Weights of a small GPT-style language model, trained from scratch on English Wikipedia.
Size: width 192, vocabulary 8192.
MLP neurons of a small language model. Each row is named by its layer, matrix (down: output weights) and neuron, and shows model dimensions 80-175. Each number is 128 + 32 x the weight over its row's rms, rounded and kept within 0 to 255. Numbers have three digits each.
After each neuron's rows is what it responds to, as a language model described it from the Wikipedia text at the highest values.

L5.down493:095107120115102148113082116156114106146148080151110123058082112124121163132141089092086148146153177177097113115135109093124144089077192073154185084134136148150117156135158086169172098054114127123133155138105137149173114084140148176126149182106137088119137160100199063120078118163107132119
Description: Articles and word-starts

L3.down414:123069154147076206148163139122154168138090093085079157149107159146159145122066155117079096100181072124083122121151106164090136181164116081135122066129150125115127091085138117095088078057134066122143162161102098102123096144147110112172183096054144138109145101100137124105160076189076083140
Description: Name and heading continuations

L5.down680:089155123086165126085107173131135116164104130089130100207125161168140081137137125081108126135105108133131135115124117112102089087172075122102040175099116143146107089157137074161102210130091138176174164155084093173135099056159133134143092161081109074089173143178093128147143136161133146121
Description: Mid-name word fragments

L5.down520:101121119070135142117178091159160136154093174131132134125132111088142138111115048123152135243097099105108156113069103105055137134132065118188108094211154110131130121130136149160120108156165153156150123138126179209091091114108110126138144090103118080104133157100100127166097100155116136133
Description: Place commas and de-

L14.down204:126128125142109063134156142164159135143164126136165082138157158146037150104123106107123126155122155147156113127136085015073117115137126141100127124125152097171068075118119125079166120109094092144113123117136148120126040166185169177136101118152113141149198119119110086091132126161096091174
Description: Opening fragments of names

L3.down322:083066083063113181095081114134171085113118160122105148105105125165110150119158095098175145081129094107173157149116063138137160123154117131123137087188119124139085100132144181094144140141148133167140074098157165125126128133151091176108141077102100165127146199170191097142115134187095135079
Description: Abbreviation periods in names

L14.down14:124189129128131182146154148112127133105129122129166138096192125161115136148132100113104117132192204073094195073058117093149104095124158132167169124140118129093090154108135123131100129170118175135166130102131108159118142155087123154130158184112105138150109151123180036142193151173101149144
Description: Short prepositions and word-start pieces

L5.down548:145135129065102112214054135140095085123098146088142141114144151113118152101082134145154093206149166146104163137108107160118100100132145110147083183133137145124085132093117099131134114090101209135155102164161129077139075127093198125117108088100052227083097120153123083168111129166127138139
Description: Number-internal separators

L3.down765:090093124130137080121067140140153094153166113143109127155161135138109132181199118133116153156114182096119157118166086124109079140156138065111175108168133096137089121107099132146103174161109108092111147103121114145074076102113130087159113177153171235160179120105152146127138094144133083151
Description: Start of multi-token names

L5.down477:135141122143127128069099195154129119142108160122123142107141058059148116130125105185172112142172138110150134174175119183102077093119150126130080122124176156149148133157102139131152128142145115139071158120172096131148087122148111123117155123122128154205140118132077172096109106167130103089
Description: Mid-word and mid-number continuations

L14.down486:096132114195107151096121130145109163125098125105080148149104087151145137176142104107140129131123079125167132095131095123140182127099159086123158139102124166096093086151095104109175126107103144099129169094153181186128089102124121167164155123157172046134125079110126158117102115104149188168
Description: Early letters inside abbreviations and names

L3.down494:164228086112124110163139143188091081176131139110127126118154105175108142137103187174131137182155094088093157095095141113164146103149127105100107102131140116108100119144183121081074151153118106167170107101146127122119164133104151118155102095083100114127151125183130084173160143136126182141
Description: Numeric table separators

L14.down344:121103169131133130128083104091120149157133138154170134150128141178092139116100086195154117169137094083116130181064205176097147196114100136121099090139070077100139151157135114031120137149198178100137108138142052175134170096086187128115108171077133105112133136119125159128115099119106128108
Description: On and mid-word pieces

L3.down519:112108183107098175157072145129127186149106129192141126110160092146096053122159136131104138103126099173129126144068159067114120142134103135112181072166101118180125123145138077140147149137094081104106197132087144113111095091141075113170138194122155164144163117083133105145153166194055117101
Description: Negation after auxiliaries

L14.down505:091133145162086176148090137081141111090148129145091138166175095122136115138151083048156119138178177147115160104077198109099163134092108109139127128122090120078116148094080098124121058125155155170131077110082204143081158141130056131168126129068162136150103063113155121152125140108125155105
Description: Before a number in dates

L3.down273:160157113073134115095095085163091211122171139150186104114143136156105153136155138122116074136123094100150191112160137096130111121177095206161149151107082153115166149164109131138178126103103066107121148088104096113095101172136037147109122168102144141109193114104136092177133199130169156087
Description: Mid-word pieces and "of"

L14.down633:159093111110105155199090124112178138128137172164112096178131067107155130173147125117073152146134174112079098208125091147138124164104095117134176121134089096142189162157133101151142133130120123120104102174097156115153145105101126150153103078123105110142119150109137060063079222101087091136
Description: Final year digit

L5.down699:148144095089164126044116097193099111106098035106116095119146052176124165095180157125104133121178130119156149173162127159178105191119143123105120083124150150112145123136146112090180141108139096101160117090081159149102185170123159108126079114070124146143065173135175081142102167130161148115
Description: Word-initial fragments

L5.down192:136182153129084184160136075089088101133168122142090174165112061151060143178158148098111119166179101123167158082076181129157116111093101056101098178120130120071117105112163135113148110171154122103157055147212170076203101145110137123191152126159102061122108122138143113167121118185147114126
Description: Mid-name word fragments

L3.down552:161104080130140116146159095175124168118090152074157156110150121078112121137058129129131154108107065146139107089175084126190083117152126155181124072178144207140165073214113157102166103109107164123144100096131185140094139148095132071100160128092069160098133146116145144155107121140118202121
Description: Mid-word subword fragments

L5.down257:134125173107120174142081162113129127139121142136160184115093167149137116120181104132114117132080176148035146127129126179128166161064125118116086140142133137081119076133139090152054121178131117125140101120189149111097151098160138171089163127071156102083114126143168181146131114085112118146
Description: Word piece following "in"

L14.down121:079116096137121112159100155116131137129087139117147099111164130121060141141138143132146116166195144130151099152085093130118129132148120115167152105159100147168107122073184130145044147137082166117193155126124107166165092109094112158095149082112136129141152151133146089123094101127096105094
Description: Start of multi-token names

L3.down266:108071100128132127088142119121158162112185076112115141085198131126155151184103139138135126142125120116151131198133169125157118075140121143147117079203196163114107132119119163173106139163068132132117101141123116146162097137204130092134133108115140061129111166125136072096122090139146145027
Description: Sports seasons and word fragments

L3.down95:117117117144180097147110119094063108139151167133104229168080202081187125142142173137097138151112093137095180090116088118113135162068112165111106148118121155184146105116135188133072159128201123117098177117148138106120156146143149115182113082109132097078120054111118137201130066082175125120
Description: Mid-word name fragments

L14.down509:127052123088096091130192099110126137114115130156137142125170120146152155068132106130119120214126187059128150085125088098170100093067113153098101080158063164151094129159101080122095083118129157088104132139146090159092142126178145091174077087163120213131181150125142163160135101153132076098
Description: Month names in dates

L3.down605:097103166072118165176169140123165126139102084115122177119080154115150113146020161091123124129126113064155133104149075058140123122134118149138144166081167098138181128137157150153101158148102106130174164136128099175145106109140087096119117080144130025137105120152107088135116101157108153099
Description: Mid-name and abbreviation pieces

L5.down222:111137133134204087104117134053080127084098114118131148144147122169101160128183055122131103110130091147096078173054176125133149111121162057099152137119135112141094095138143128131109091074149162139149138089137133105183068129142153120148122125180158146144143146121139131095168135135146143105
Description: Table cells and word middles

L14.down219:140164106133091140167114102118127081136098092154114129139134164108148085117118173096121179139107123081152126097118118134168144082135107156089148114167107174177127134138070161124037135192107152071095146166126081166075080100147115156134139129137186147145145123032139106083201168088091095086
Description: Quantity row labels

L14.down143:093149128145115126131172125148143155135132060160082167117160130134124170101087146091193146146107149152134119131126162134037095152128163097166123162112136113026193165071124081144181129116098172089170119091150087100201114056147136115177121134147112127132172108112108101090107060112185100088
Description: Year digit starts

L3.down561:110157155118084082168122133101171107086091084151098115154156128123116097106110144073077058120088176156175182147179159094125124143123151142147112111084151118093147131127132130166157137071160127146169094130162176138135150070101147214099105103097138129110118171082119073111152115128085169168
Description: Second piece of words

L5.down63:073137140148128166105081111155139213122084127163187142087178121168113152168119125149137140126042107176173126159102156072091108053146098124074191170134130130068116101171106126146149129100114153104174208142108170177107096093095148159154117071144122103125137123151146098141157169128120127109
Description: Table and list cell openers

L3.down228:155103138119076110157125161036106117142110079125122113101122129124127139134067140130183140107107109136165107122158107097125105135141153082123120106151118165141162179105082146173158132093129196154150091107134086188122072078211134102111060167123118087130199110191133079160167120089134130180
Description: Indefinite article after prepositions

L5.down499:139189177168098199143138144095095142116121118148098131142153129095145142221133105108125081089059179058164140196118139134155147144126083158151105146185124112075086104129081122130087128096111098141121099113120114123086158135133074127114120187170087123108136122136140172143129058046179116133
Description: Mid-name word pieces

L5.down113:072086112135141152081136155119074110144156099128099186099087111094121101139147127086096196166128137172129157155139152132180099149107146162090127080147135104139092113109174148081086126104148087146129196069078155140125150095131113086129082177099081186123176109134096096033115091063145149150
Description: Table cells and place names

L14.down265:163099124130125151154121058142131071085148111097079146162167120127152184129111143104120146127160124086105121159116100150174103138089104080086145121128123155089223146077155129142136201153092127173105124150115126130098133104126151123146095106172060116142100103156139092143123164104135144091
Description: Location connector after place